python train.py --d_mlp=512 --attn_scale=0.177 --bias="none" --tie_embeddings=false --lr=0.00334 --lr_head=0.0066 --warmup_steps=200 --schedule="wsd" --decay_fraction=0.925 --final_lr_fraction=0.05 --batch_tokens=65536 --train_tokens=586300000 --steps=8947 --dataset="wikipedia_en"
MLP neurons of a small language model. Each row is named by its layer, matrix (gate and up: input weights) and neuron, and shows model dimensions 112-175. Each number is 200 + 40 x the weight over its row's rms, rounded and kept within 0 to 999. A neuron's up and down rows have the sign that makes its largest values positive.
Before each neuron's rows, "fires after" lists the tokens most often just before its 100 highest values on Wikipedia text that the model never trained on.

fires after: "Th", "le", "th", "-", "y", "m"
L8.gate270,134,174,212,206,131,239,147,235,192,201,186,202,246,237,161,196,272,310,241,175,251,201,191,122,246,162,222,233,240,217,234,191,201,237,149,176,197,153,190,210,232,200,183,114,225,191,208,137,256,212,201,251,208,198,203,241,160,192,192,216,141,184,249,155
L8.up270,180,128,187,179,153,157,179,183,263,173,241,189,185,175,174,290,206,217,214,150,186,246,229,181,230,132,188,130,256,198,235,210,215,208,202,119,189,170,184,240,198,258,222,184,233,181,174,143,246,213,167,151,210,302,170,261,220,242,219,188,186,187,151,173

fires after: "the ", "| ", "s "
L3.gate184,228,204,220,161,264,266,180,151,186,195,154,254,196,154,230,165,162,195,205,169,206,207,209,217,207,247,162,168,204,183,147,126,289,206,165,174,254,238,214,248,257,202,122,183,143,231,199,278,210,173,209,246,141,223,214,140,240,233,176,146,198,182,211,212
L3.up184,189,215,199,149,246,199,192,139,155,203,252,229,214,233,196,273,270,196,206,195,262,214,161,127,187,177,264,171,190,187,188,212,209,162,188,226,208,144,168,213,203,235,256,248,174,185,212,254,263,154,193,229,241,185,195,230,236,250,200,128,189,193,128,233

fires after: "m", "M", "s", "In", "S"
L3.gate287,245,102,249,222,229,198,217,92,178,172,188,209,268,202,190,165,193,224,118,261,158,193,166,207,180,304,173,207,182,188,243,206,214,212,287,201,207,121,193,154,219,193,160,245,251,131,189,229,247,223,201,278,132,164,224,278,228,185,149,147,222,170,191,202
L3.up287,261,131,227,161,234,257,157,146,253,207,252,204,180,181,239,144,205,176,194,248,167,204,275,156,196,226,161,211,148,184,176,210,205,174,195,102,215,231,303,180,112,265,215,175,220,137,224,242,163,166,243,310,215,223,220,201,185,202,180,247,252,174,196,181

fires after: "| ", "F", "T", "+", "t"
L4.gate383,254,196,166,216,131,215,213,272,184,174,167,219,233,181,205,174,132,220,197,231,100,223,173,201,226,209,217,200,152,236,257,249,241,197,222,163,147,150,183,199,194,159,240,189,178,188,209,163,216,135,275,175,184,234,201,260,253,169,114,162,185,200,198,124
L4.up383,195,221,213,198,180,234,173,158,164,269,137,143,115,175,202,178,174,187,118,256,280,210,172,171,250,191,177,211,155,197,185,229,232,169,239,198,203,222,233,202,182,204,189,105,217,153,222,202,246,201,186,235,155,183,89,238,126,194,174,171,219,195,187,227

fires after: "O", "U", "A", "E", "L"
L3.gate408,227,200,272,233,238,182,145,133,164,210,248,183,164,149,258,162,196,280,218,186,105,200,198,130,196,290,203,258,163,217,153,151,199,260,284,228,192,208,187,220,196,301,192,179,237,278,230,194,222,180,186,166,223,147,179,239,150,189,172,196,173,195,222,148
L3.up408,136,182,188,251,264,237,190,175,202,171,181,216,215,271,198,274,219,154,239,201,253,193,230,200,196,244,173,192,152,213,238,177,181,244,211,191,278,203,196,208,226,191,204,176,174,194,197,115,202,186,149,144,140,130,208,124,189,169,280,183,285,239,250,201

fires after: "R", "v", "l", "Cl", "ab", "pl"
L3.gate307,250,184,176,210,228,211,214,194,187,257,211,199,222,199,166,245,182,214,212,170,148,193,267,255,116,187,205,186,206,207,260,214,244,222,156,156,185,191,169,209,249,152,203,158,219,236,241,154,304,143,199,254,223,130,259,156,270,307,171,191,158,151,207,211
L3.up307,242,148,208,144,168,187,222,145,227,229,121,185,185,177,262,246,214,259,141,212,193,208,142,131,174,177,251,203,174,247,191,217,124,229,228,233,180,168,192,211,212,146,177,223,202,250,150,206,215,244,205,133,219,165,171,181,225,222,183,261,290,141,126,209

fires after: "R", "w", "ex", "g", "re"
L7.gate350,204,266,217,185,172,270,287,195,219,275,134,221,157,209,252,180,154,253,207,188,234,194,194,230,272,164,235,271,238,242,204,262,226,223,140,254,212,186,233,256,131,144,230,81,210,177,239,228,143,278,169,196,212,278,268,200,169,194,189,186,198,242,114,179
L7.up350,151,214,225,214,207,214,193,146,258,229,155,152,205,149,220,197,205,135,220,139,254,193,219,246,161,148,234,191,248,201,174,190,209,230,292,243,238,205,175,214,191,101,252,292,155,191,186,224,174,261,212,102,166,193,204,221,229,234,277,189,148,231,163,148

fires after: "G", "B", "d", "L", "A", "D"
L4.gate5,222,259,241,170,198,211,207,185,182,220,194,165,199,203,182,172,230,144,232,254,181,214,206,210,243,276,272,172,239,185,214,244,240,239,197,353,198,228,280,158,145,104,283,132,253,211,195,196,162,191,227,237,229,185,160,231,198,187,185,208,185,173,209,225
L4.up5,225,125,284,192,230,236,179,241,191,161,247,107,246,187,206,190,189,202,209,206,215,182,198,231,172,266,250,223,151,263,207,247,239,237,235,178,150,244,174,243,168,94,254,142,208,133,214,150,198,147,180,198,259,260,179,149,192,198,195,192,204,227,178,236

fires after: "n", "z", "c", "C", "un", "al"
L3.gate448,225,261,166,251,187,174,183,170,118,255,227,208,145,215,257,193,187,187,218,230,245,227,212,205,247,198,147,191,188,236,168,163,160,161,271,188,185,225,166,231,193,216,236,205,169,275,238,232,195,248,207,121,198,200,145,203,177,180,263,150,166,146,132,146
L3.up448,203,234,118,242,190,161,229,180,149,209,229,157,220,221,150,214,180,191,155,269,195,235,153,180,180,105,121,206,140,217,235,253,226,214,181,188,203,261,240,117,204,125,194,219,167,211,231,192,204,162,220,183,212,148,168,177,191,259,173,188,229,243,167,214

fires after: "L", "D", "M", "R", "G", "| "
L4.gate60,214,171,264,195,166,194,193,201,156,218,193,220,225,290,97,223,253,111,205,156,223,220,192,266,161,207,183,234,253,244,179,221,171,158,199,245,226,241,182,197,190,199,208,244,161,261,209,232,195,202,148,211,244,129,201,196,236,200,191,257,147,211,231,202
L4.up60,216,201,200,185,161,213,137,225,173,173,201,195,158,139,185,200,208,161,216,205,178,245,228,190,171,242,269,158,214,222,186,302,211,254,270,262,233,230,222,260,189,236,262,190,144,228,168,166,219,239,175,266,274,165,161,162,180,192,224,198,239,138,202,248

fires after: "im", "In", "in", "ind"
L8.gate138,201,193,251,279,194,214,165,180,300,233,172,219,213,181,155,210,169,273,201,145,334,169,182,212,298,160,174,212,159,255,183,104,241,188,211,257,177,208,176,166,225,141,155,163,165,150,236,215,159,274,222,166,217,252,202,215,194,186,182,226,164,148,201,117
L8.up138,213,161,251,145,200,238,198,241,154,225,153,151,187,200,182,195,217,212,174,214,197,110,191,233,116,110,219,233,273,184,229,237,209,214,247,194,199,200,199,227,240,285,161,249,197,170,187,211,191,132,207,311,140,109,165,206,199,247,166,237,178,246,184,240

fires after: "B", "b", "was ", "R", "s"
L8.gate469,250,251,206,201,183,227,238,212,162,168,201,166,218,190,262,196,190,146,251,202,273,153,161,147,121,198,154,220,246,228,181,248,136,275,206,175,145,212,151,244,209,226,293,201,249,154,154,203,178,240,224,149,227,252,171,138,266,242,228,205,123,139,225,167
L8.up469,141,171,210,201,181,198,218,161,207,141,205,234,232,192,285,216,200,163,225,169,257,176,249,231,173,209,122,206,176,203,138,155,248,204,196,217,213,240,214,246,213,236,165,199,226,190,219,224,208,195,157,246,217,252,218,100,231,229,275,279,268,137,226,240

fires after: "v", "V", "S", "P", "af", "C"
L4.gate459,262,149,141,173,233,239,144,195,181,247,156,262,179,167,140,201,181,203,206,212,93,206,122,189,177,203,192,182,232,203,203,201,164,136,237,143,251,194,210,163,190,144,211,254,179,163,219,164,187,199,220,182,243,192,180,219,227,152,296,175,214,195,209,275
L4.up459,137,147,197,250,196,201,269,232,140,242,162,247,240,149,167,305,256,204,223,232,242,217,199,265,265,217,224,161,252,168,258,217,249,186,218,210,234,156,185,226,79,244,281,177,213,174,246,278,176,206,269,141,201,264,133,153,200,223,203,327,227,193,140,191

fires after: "B", "M", "ap", "j", "b", "er"
L4.gate115,232,209,139,185,197,125,207,214,219,212,302,141,133,164,243,226,249,193,144,181,146,187,219,205,175,198,197,214,197,175,187,221,275,216,180,176,210,189,145,226,182,234,249,215,213,155,221,116,247,188,174,216,168,131,190,171,210,231,210,208,163,207,245,155
L4.up115,155,170,172,244,199,232,220,272,210,193,278,177,150,157,108,216,148,214,194,232,183,206,131,182,213,223,189,245,205,171,152,208,206,228,175,243,210,154,203,105,177,194,299,171,165,200,199,207,151,164,210,174,154,212,274,176,187,182,274,156,190,137,207,120

fires after: "S", "s", "St", "al", "C", "uc"
L4.gate144,255,190,193,196,168,133,173,232,219,74,198,212,215,200,227,187,253,167,206,153,253,228,171,265,219,232,166,244,213,214,212,199,249,197,178,150,196,153,231,136,149,124,201,237,201,196,168,229,199,202,163,164,114,274,239,208,118,249,200,283,194,243,230,168
L4.up144,195,157,168,205,211,242,189,96,196,230,216,147,279,189,177,210,211,200,199,233,146,191,250,250,166,278,201,180,191,267,194,125,174,178,222,219,206,143,203,218,263,199,208,234,184,174,144,230,259,204,137,227,196,148,218,144,286,155,207,203,278,194,243,194

fires after: "V", "P", "v", "im"
L4.gate1,185,188,164,262,260,233,151,186,203,196,178,227,251,140,170,212,217,203,190,128,152,252,150,245,190,195,198,227,244,196,184,202,267,179,173,165,176,184,199,200,217,149,248,177,232,247,194,307,205,207,227,238,213,173,216,203,138,180,281,102,222,198,247,184
L4.up1,188,191,232,155,352,228,267,217,170,198,165,154,220,142,178,201,251,151,195,218,184,146,180,235,218,146,261,234,206,176,213,223,220,197,172,222,187,159,161,240,235,189,222,220,261,137,253,129,215,222,166,224,185,191,223,189,273,211,237,241,278,200,256,218

fires after: "in", "G", "g", "In", "Mar", "H"
L5.gate179,124,216,239,197,227,193,128,184,224,141,241,244,148,168,186,194,190,217,147,152,208,99,162,185,245,163,223,154,255,222,233,200,199,262,278,178,112,185,103,196,177,198,202,171,108,198,235,221,266,227,171,170,234,163,249,264,230,177,179,173,162,156,226,192
L5.up179,284,157,227,224,215,243,190,232,200,175,165,168,216,146,279,200,196,185,218,169,190,198,99,204,165,237,212,238,176,151,166,183,239,271,277,155,231,221,209,269,208,261,195,75,148,205,218,273,225,274,183,199,180,112,200,251,201,175,246,167,191,199,199,221

fires after: "A", "b", "B", "bu", "i", "K"
L3.gate380,157,254,175,216,155,105,220,171,211,202,223,171,256,212,278,211,180,193,206,139,176,242,186,163,222,232,240,253,236,205,157,222,245,248,205,225,190,220,196,209,174,172,236,103,271,206,190,234,125,187,170,211,230,212,214,216,165,221,167,200,193,219,218,184
L3.up380,163,249,210,269,259,170,193,209,226,169,226,244,182,258,184,189,169,232,251,208,175,155,234,162,145,187,227,224,183,173,289,192,236,194,227,199,180,201,178,212,229,194,135,227,223,135,217,177,205,90,187,234,231,184,181,196,223,232,261,181,164,264,277,221

fires after: "h", "i", "H", "u"
L4.gate359,219,161,171,178,150,105,296,284,196,218,223,163,250,204,284,144,140,187,253,152,223,160,283,189,197,179,286,207,199,224,192,260,211,254,189,287,266,190,174,180,206,172,222,179,225,212,221,164,209,209,237,226,232,215,198,166,105,137,243,190,211,236,201,190
L4.up359,235,263,187,209,188,191,202,244,146,196,178,226,242,213,275,194,155,166,210,205,134,158,297,188,244,207,207,182,219,138,225,219,259,190,197,283,239,212,184,162,202,274,187,182,220,270,163,176,253,203,211,177,206,233,236,236,162,248,220,179,164,174,253,165

fires after: "B", "ar", "b", "is ", "par", "k"
L3.gate327,171,189,164,261,181,239,233,209,205,183,246,199,112,243,283,198,188,139,249,215,231,198,176,192,198,228,237,210,220,181,216,278,208,268,212,261,246,180,226,202,190,126,229,144,231,201,232,165,209,164,185,223,150,247,188,199,179,186,177,140,135,184,264,243
L3.up327,217,212,224,188,180,250,209,151,219,232,239,164,210,243,207,138,254,193,190,224,191,136,207,220,199,201,185,208,216,187,186,191,207,281,196,244,237,159,146,210,174,247,265,195,218,181,195,135,212,131,162,199,219,201,192,179,141,251,211,165,223,157,229,296

fires after: "T", "the ", "t", "-", "ou"
L4.gate325,235,197,177,204,199,154,214,205,196,200,72,244,128,194,252,224,214,109,214,227,227,211,211,209,234,192,184,214,223,214,155,237,176,248,153,205,173,157,219,205,211,122,203,215,158,198,202,252,198,165,188,170,166,155,214,240,214,202,154,233,157,201,178,220
L4.up325,202,163,173,274,158,107,142,271,182,283,138,205,125,198,256,178,198,226,163,282,242,224,167,156,238,230,222,258,209,216,194,190,188,259,224,160,157,236,172,240,141,199,200,247,178,210,254,220,245,189,189,165,174,182,149,218,220,208,177,163,141,182,198,215

fires after: "h", "H", "s", "Ger", "i", "Mar"
L3.gate492,212,169,259,150,152,201,183,189,240,258,238,180,164,234,227,169,197,273,232,172,214,182,226,192,210,165,240,200,221,236,198,121,169,171,240,238,214,149,180,220,208,230,260,176,121,250,125,248,210,264,210,197,210,179,236,165,171,208,184,200,160,210,244,198
L3.up492,210,150,141,237,167,180,159,259,142,178,244,224,211,211,202,210,193,192,196,134,212,235,251,186,181,247,198,245,251,213,198,150,216,192,177,288,166,208,204,234,159,219,198,178,222,264,166,155,220,192,250,188,215,164,137,249,212,249,253,200,152,162,222,169

fires after: "M", "r", "J", "A", "S", "St"
L3.gate454,302,178,171,169,215,162,254,239,208,205,176,177,175,188,193,268,247,155,268,214,216,148,148,192,222,224,191,176,143,250,226,236,179,213,184,169,102,195,229,116,173,114,184,200,252,180,239,237,194,240,202,261,157,237,152,234,153,211,222,144,202,174,165,160
L3.up454,158,202,185,168,136,272,242,226,159,218,129,193,209,215,208,183,206,137,201,216,274,234,204,260,179,207,213,226,254,301,274,202,213,240,209,175,217,151,274,182,256,175,182,213,219,208,169,182,227,198,161,165,237,225,214,149,169,230,238,213,205,202,206,255

fires after: "a", "M", "O", "m", "e", "y"
L5.gate367,211,171,178,268,225,155,164,223,197,224,196,230,253,293,181,298,147,270,327,177,130,205,193,175,196,242,159,171,247,227,271,167,230,217,181,126,178,216,167,198,189,154,198,184,185,185,191,232,158,163,197,220,166,187,148,203,161,252,233,186,188,174,278,154
L5.up367,259,189,160,218,190,251,195,181,183,249,198,196,197,284,155,252,185,128,223,218,230,187,229,230,180,201,130,221,290,201,231,219,210,238,163,203,225,144,180,206,127,234,193,134,198,274,122,191,228,216,133,161,196,253,209,210,286,264,194,208,221,245,175,223

fires after: "P", "dep", "D", "sp", "M", "B"
L3.gate415,215,129,154,161,126,203,233,174,184,237,208,191,96,184,195,197,248,193,205,179,215,174,237,150,276,231,247,269,164,127,185,176,243,186,222,232,178,285,198,174,189,176,222,136,231,184,210,175,141,264,210,216,218,228,161,217,194,132,184,212,157,184,167,173
L3.up415,196,207,202,166,165,153,163,141,146,146,184,185,204,197,155,221,243,162,162,194,210,191,183,180,247,175,133,178,233,177,299,215,163,265,165,155,127,184,225,194,204,125,248,188,166,211,178,160,121,166,182,215,271,218,130,143,165,131,187,201,233,274,158,180

fires after: "st", "r", "D", "St", "R", "Mar"
L4.gate340,235,200,231,154,222,156,179,226,204,233,184,265,135,241,217,256,335,145,263,214,200,292,251,223,171,181,162,159,179,246,296,183,218,273,179,187,156,188,220,154,204,168,164,230,202,197,225,236,197,283,247,163,146,214,210,170,189,175,219,164,232,171,212,198
L4.up340,207,222,206,161,157,159,291,182,212,196,235,232,148,165,199,206,205,169,213,170,177,212,229,183,237,203,218,134,209,200,147,102,167,165,198,151,147,135,166,130,181,214,212,136,141,207,240,250,146,231,182,175,230,148,188,169,158,264,252,212,260,254,170,263

fires after: "b", "coun", "Coun", "B"
L5.gate8,173,149,166,271,166,268,201,186,231,199,151,202,211,177,208,153,281,203,228,238,209,138,182,180,226,177,247,132,280,267,141,195,138,218,230,155,195,185,165,177,262,205,195,189,173,154,199,221,209,174,150,124,196,162,157,224,210,212,182,228,199,148,201,233
L5.up8,235,165,128,186,181,232,256,197,186,167,191,215,244,202,152,185,215,108,207,162,176,242,207,210,212,192,197,212,209,214,245,211,202,210,214,218,290,228,220,211,202,146,176,239,228,233,218,165,204,193,214,227,192,250,254,144,196,227,115,167,175,223,193,247

fires after: "b", "B", "e", "re", "a"
L4.gate234,201,191,239,246,175,231,190,212,254,130,234,228,163,215,253,188,257,224,269,160,198,208,181,250,189,164,203,215,269,189,229,221,242,257,171,174,220,276,188,175,165,162,223,184,180,193,250,158,172,167,169,262,165,169,148,182,223,203,140,228,180,132,229,224
L4.up234,158,214,182,165,222,189,188,176,218,150,209,182,224,205,210,229,207,106,195,251,163,225,214,185,128,241,265,270,212,128,80,212,202,200,234,156,315,206,205,239,231,201,188,224,263,202,187,167,172,184,225,248,244,255,255,218,148,218,238,221,291,214,218,273

fires after: "s", "S", "t", "Col", "gr", "T"
L5.gate175,225,188,234,176,147,144,233,195,143,187,184,207,190,113,270,185,291,259,266,180,144,148,258,166,200,220,250,253,185,246,221,188,159,239,172,225,153,168,230,193,158,146,168,202,214,239,240,146,220,157,241,136,295,219,241,301,161,191,201,169,175,212,211,242
L5.up175,244,211,180,191,126,170,208,211,204,154,145,181,124,188,186,172,180,229,214,239,168,147,233,230,208,209,138,210,206,234,197,153,185,203,268,214,192,234,265,189,168,221,200,155,252,148,198,208,171,206,175,151,278,213,217,318,166,209,280,143,196,163,230,199

fires after: "op", "elec", "v", "pl", "rec", "occ"
L4.gate282,244,194,194,133,251,237,154,188,238,219,253,200,227,216,218,182,158,197,165,164,153,207,193,164,235,222,145,228,258,132,278,236,239,133,187,213,157,180,166,212,179,140,184,190,214,257,223,145,165,164,155,178,187,123,204,224,226,223,219,248,193,172,228,223
L4.up282,220,223,207,172,141,210,200,221,139,192,143,90,162,240,241,214,192,197,212,252,217,243,183,224,233,233,250,217,169,253,231,179,187,176,110,251,236,138,105,163,192,193,229,230,187,229,216,130,166,212,182,248,201,204,242,142,182,182,179,179,240,195,204,219

fires after: "B", "Th", "d", "b"
L3.gate333,213,165,214,232,140,174,246,212,206,151,71,115,214,199,207,179,151,183,231,205,236,228,149,245,206,222,223,167,220,218,221,157,203,293,174,223,215,301,219,214,191,161,211,177,267,234,217,251,253,193,249,221,276,165,249,165,161,181,220,178,181,95,237,170
L3.up333,199,245,152,253,200,251,126,198,210,196,228,251,191,244,186,184,182,132,185,235,221,265,257,181,231,232,160,174,145,193,189,178,227,223,176,173,239,170,246,246,251,211,216,186,192,165,158,256,189,143,141,186,173,158,300,206,179,211,197,217,265,222,232,245

fires after: "L", "B", "Ch", "qu", "ch", "l"
L4.gate218,153,190,189,204,212,181,202,258,221,270,233,92,159,172,140,214,197,258,193,218,239,191,146,148,211,161,222,153,136,149,231,150,211,220,166,164,195,195,250,190,258,195,235,210,213,185,127,150,245,181,208,145,216,252,232,88,199,230,209,150,209,232,179,218
L4.up218,108,192,255,200,203,109,262,163,220,154,179,188,176,277,242,170,192,225,193,210,213,202,232,171,143,186,174,234,125,191,189,209,196,272,165,208,204,181,168,146,218,159,235,176,153,207,218,183,288,180,203,152,172,212,248,151,190,243,228,204,220,196,271,195

fires after: "n", "C", "N", "di", "si", "str"
L5.gate80,162,178,205,190,104,177,215,212,199,211,147,163,232,171,168,223,201,197,205,213,205,209,216,244,202,219,180,236,210,169,191,101,249,192,242,177,226,151,179,171,237,255,300,213,167,223,170,249,207,246,124,221,212,275,213,208,197,245,183,209,252,252,231,174
L5.up80,178,162,159,380,214,221,167,169,179,257,164,225,190,147,213,189,240,149,240,244,220,158,198,310,213,206,189,197,250,208,194,194,191,216,225,233,233,149,124,268,195,276,203,174,173,162,197,131,179,156,215,182,140,127,175,240,200,148,204,161,216,201,271,186

fires after: "th", "sc", "B", "b", "Th"
L5.gate227,222,217,182,170,201,197,237,270,222,229,188,195,258,197,156,170,206,235,208,143,278,178,207,219,238,199,192,245,205,236,268,192,169,168,221,193,250,252,222,155,186,252,221,193,253,107,123,235,240,278,179,259,226,248,83,226,199,268,182,190,162,191,210,149
L5.up227,197,196,232,162,215,217,218,134,281,125,207,231,247,223,161,222,190,231,259,224,157,176,183,244,215,248,244,271,185,190,220,239,217,270,257,164,260,219,200,210,240,213,164,295,194,264,156,168,183,213,190,118,231,167,217,144,200,237,187,216,181,243,172,195

fires after: "R", "T", "r", "P", "g", "A"
L4.gate164,162,209,225,220,213,159,214,232,258,228,165,172,166,195,190,179,267,196,219,149,222,254,307,169,215,199,259,186,209,227,141,253,166,236,235,221,108,170,161,241,203,126,145,224,239,224,257,221,195,145,193,188,229,163,234,203,193,221,258,183,157,252,198,209
L4.up164,189,159,222,196,175,240,163,99,196,196,194,166,196,176,137,268,301,137,184,183,184,187,209,229,140,144,240,216,240,220,144,249,223,237,189,163,224,150,137,224,142,150,268,166,203,208,211,245,187,256,180,196,187,206,270,227,162,194,255,190,205,154,256,198

fires after: "E", "I", "A", "ati", "re", "Fran"
L3.gate494,168,254,222,290,174,215,181,200,160,222,180,159,129,197,219,167,228,178,128,106,158,192,190,211,190,276,206,189,190,181,127,234,185,226,234,269,220,190,143,195,139,224,196,214,240,237,179,188,195,198,255,161,212,179,181,117,161,182,217,232,230,205,230,267
L3.up494,253,269,209,224,206,231,135,220,146,203,216,290,208,171,219,245,233,188,207,173,222,116,264,123,221,265,224,196,261,208,177,196,165,248,206,160,191,154,202,175,230,220,232,237,155,212,187,184,221,198,218,262,78,220,179,205,252,180,163,151,257,159,182,249

fires after: "H", "D", "h", "k", "G", "("
L4.gate50,180,150,251,155,139,183,233,228,277,206,126,193,246,230,198,171,238,244,242,191,178,235,263,257,233,177,266,113,226,178,117,138,283,246,128,185,168,206,181,160,183,129,286,190,184,196,163,171,258,201,198,173,186,213,273,175,200,221,201,164,135,241,228,171
L4.up50,184,188,159,150,181,245,192,229,211,157,289,173,221,148,243,233,162,196,201,188,180,198,295,161,205,183,217,238,259,205,222,218,216,235,294,221,223,223,249,197,154,235,221,127,227,199,208,198,206,242,271,202,227,219,233,169,215,189,261,241,141,191,176,125

fires after: "B", "vid", "h", "b", "Mar", "ir"
L7.gate159,153,255,192,108,239,194,219,232,223,241,181,154,215,213,127,196,235,248,195,185,258,216,153,220,162,166,252,322,166,206,152,166,229,225,267,255,240,166,204,173,178,291,149,204,215,219,226,245,220,167,230,204,186,296,170,226,165,212,223,259,187,172,299,187
L7.up159,172,237,175,211,213,190,136,198,243,219,203,162,214,185,206,239,206,162,264,184,165,259,218,185,157,239,189,241,177,192,143,217,243,235,225,197,204,196,217,111,131,166,135,232,147,205,230,213,208,258,100,228,200,158,169,115,143,215,241,147,229,233,191,205

fires after: "M", "W", "B", "m", "P"
L3.gate220,223,201,196,204,154,203,179,184,157,173,179,198,223,230,189,180,218,191,181,235,159,148,162,167,191,133,173,209,193,190,163,245,178,189,179,210,174,229,204,111,169,111,169,216,219,186,158,212,235,165,184,282,270,138,229,192,199,188,138,152,151,203,212,257
L3.up220,253,220,164,145,200,289,182,221,168,202,278,264,220,221,247,148,217,150,222,212,190,239,128,126,220,151,198,151,172,245,192,180,182,215,196,199,164,229,214,172,125,181,240,197,217,237,150,207,204,201,198,238,178,248,230,210,172,264,191,188,142,206,208,238

fires after: "tr", "b", "K", "ch", "B"
L3.gate423,185,229,160,251,179,111,207,236,209,183,189,156,241,179,222,288,252,193,210,182,243,186,162,167,196,147,162,200,171,181,180,125,180,150,248,219,166,208,221,215,201,158,208,177,241,160,126,218,194,182,220,105,297,233,234,121,278,169,124,161,224,156,220,183
L3.up423,160,165,151,161,220,205,281,206,121,155,193,189,156,220,198,238,176,240,162,217,216,338,164,241,173,250,166,223,169,130,217,232,272,190,237,233,225,174,235,113,268,226,169,184,278,254,146,228,188,195,238,142,245,159,232,196,214,179,182,189,193,173,306,267

fires after: "R", "d", "T", "Pl", "D"
L3.gate483,206,227,200,223,126,167,213,151,118,235,201,223,217,234,181,178,219,153,202,111,107,185,154,179,159,197,272,229,196,307,190,242,271,242,196,207,179,252,174,244,207,122,224,181,148,241,233,256,173,204,249,231,168,145,227,189,205,186,132,191,180,174,243,191
L3.up483,190,153,257,179,147,269,170,153,181,215,284,224,164,247,229,153,176,190,257,268,182,243,186,215,121,197,268,194,193,290,200,255,157,237,200,221,191,234,227,225,209,154,146,243,200,242,219,179,215,187,215,282,248,197,208,181,148,168,213,230,209,220,285,201

fires after: "N", "s", "n", "S", "F", "un"
L4.gate224,167,188,265,193,245,241,219,156,221,219,181,182,243,209,215,154,192,190,217,247,202,214,199,216,170,205,174,179,152,211,181,177,165,203,260,183,185,188,223,99,299,176,140,229,291,241,150,188,277,222,201,189,211,190,169,170,199,209,180,170,267,210,135,209
L4.up224,121,192,204,186,252,219,129,192,184,218,294,200,194,223,270,170,173,161,205,205,232,205,132,141,171,208,207,251,135,172,180,201,203,244,185,146,179,160,192,195,172,219,291,111,161,202,214,174,211,218,235,240,142,222,137,240,144,182,137,167,192,223,212,164

fires after: "the ", "Th", "M", "inv", "m", "As "
L5.gate297,164,167,233,211,247,244,167,187,188,180,202,241,194,181,198,171,216,217,198,239,264,277,182,212,148,193,241,164,180,175,143,142,231,255,160,197,208,252,186,296,203,179,212,180,217,187,157,135,233,184,107,188,171,185,179,202,192,178,208,193,173,204,216,189
L5.up297,195,213,200,129,230,281,179,209,126,171,217,202,193,180,215,225,173,165,165,175,168,191,275,151,181,199,193,195,155,173,194,167,188,141,142,162,211,147,213,219,312,194,173,245,170,251,175,139,147,142,149,121,203,192,199,204,214,311,197,196,142,191,189,229

fires after: "th", "h", "wh", "H", "mar", "d"
L4.gate178,239,153,156,152,195,167,181,159,245,187,247,182,158,271,258,128,133,209,231,146,204,228,225,187,205,236,224,181,196,244,224,193,238,214,189,183,307,176,221,182,204,199,230,205,177,252,187,205,200,241,144,193,177,186,236,251,177,185,245,207,225,240,141,180
L4.up178,135,176,221,138,140,195,193,275,254,189,312,200,201,189,225,171,184,149,140,148,145,197,284,191,296,184,219,221,182,271,234,162,159,139,223,189,199,181,172,184,174,188,213,228,176,273,230,145,198,193,222,202,199,177,300,114,225,216,219,212,223,217,202,113

fires after: "star", "beg", "u", "Wh", "c", "al"
L7.gate196,235,192,189,198,190,248,154,220,196,199,201,156,166,226,187,191,205,155,171,243,204,154,322,184,114,189,235,166,195,178,146,189,191,169,253,277,295,182,156,203,121,212,269,213,153,238,181,235,141,176,237,198,188,239,193,214,274,224,230,113,188,188,180,181
L7.up196,186,244,203,175,331,176,236,137,148,193,213,158,292,273,171,254,128,265,232,124,103,195,141,245,163,162,222,178,171,187,218,229,222,142,197,172,158,244,169,182,169,137,227,220,233,187,187,195,209,189,212,179,237,153,217,159,197,170,155,174,268,126,200,186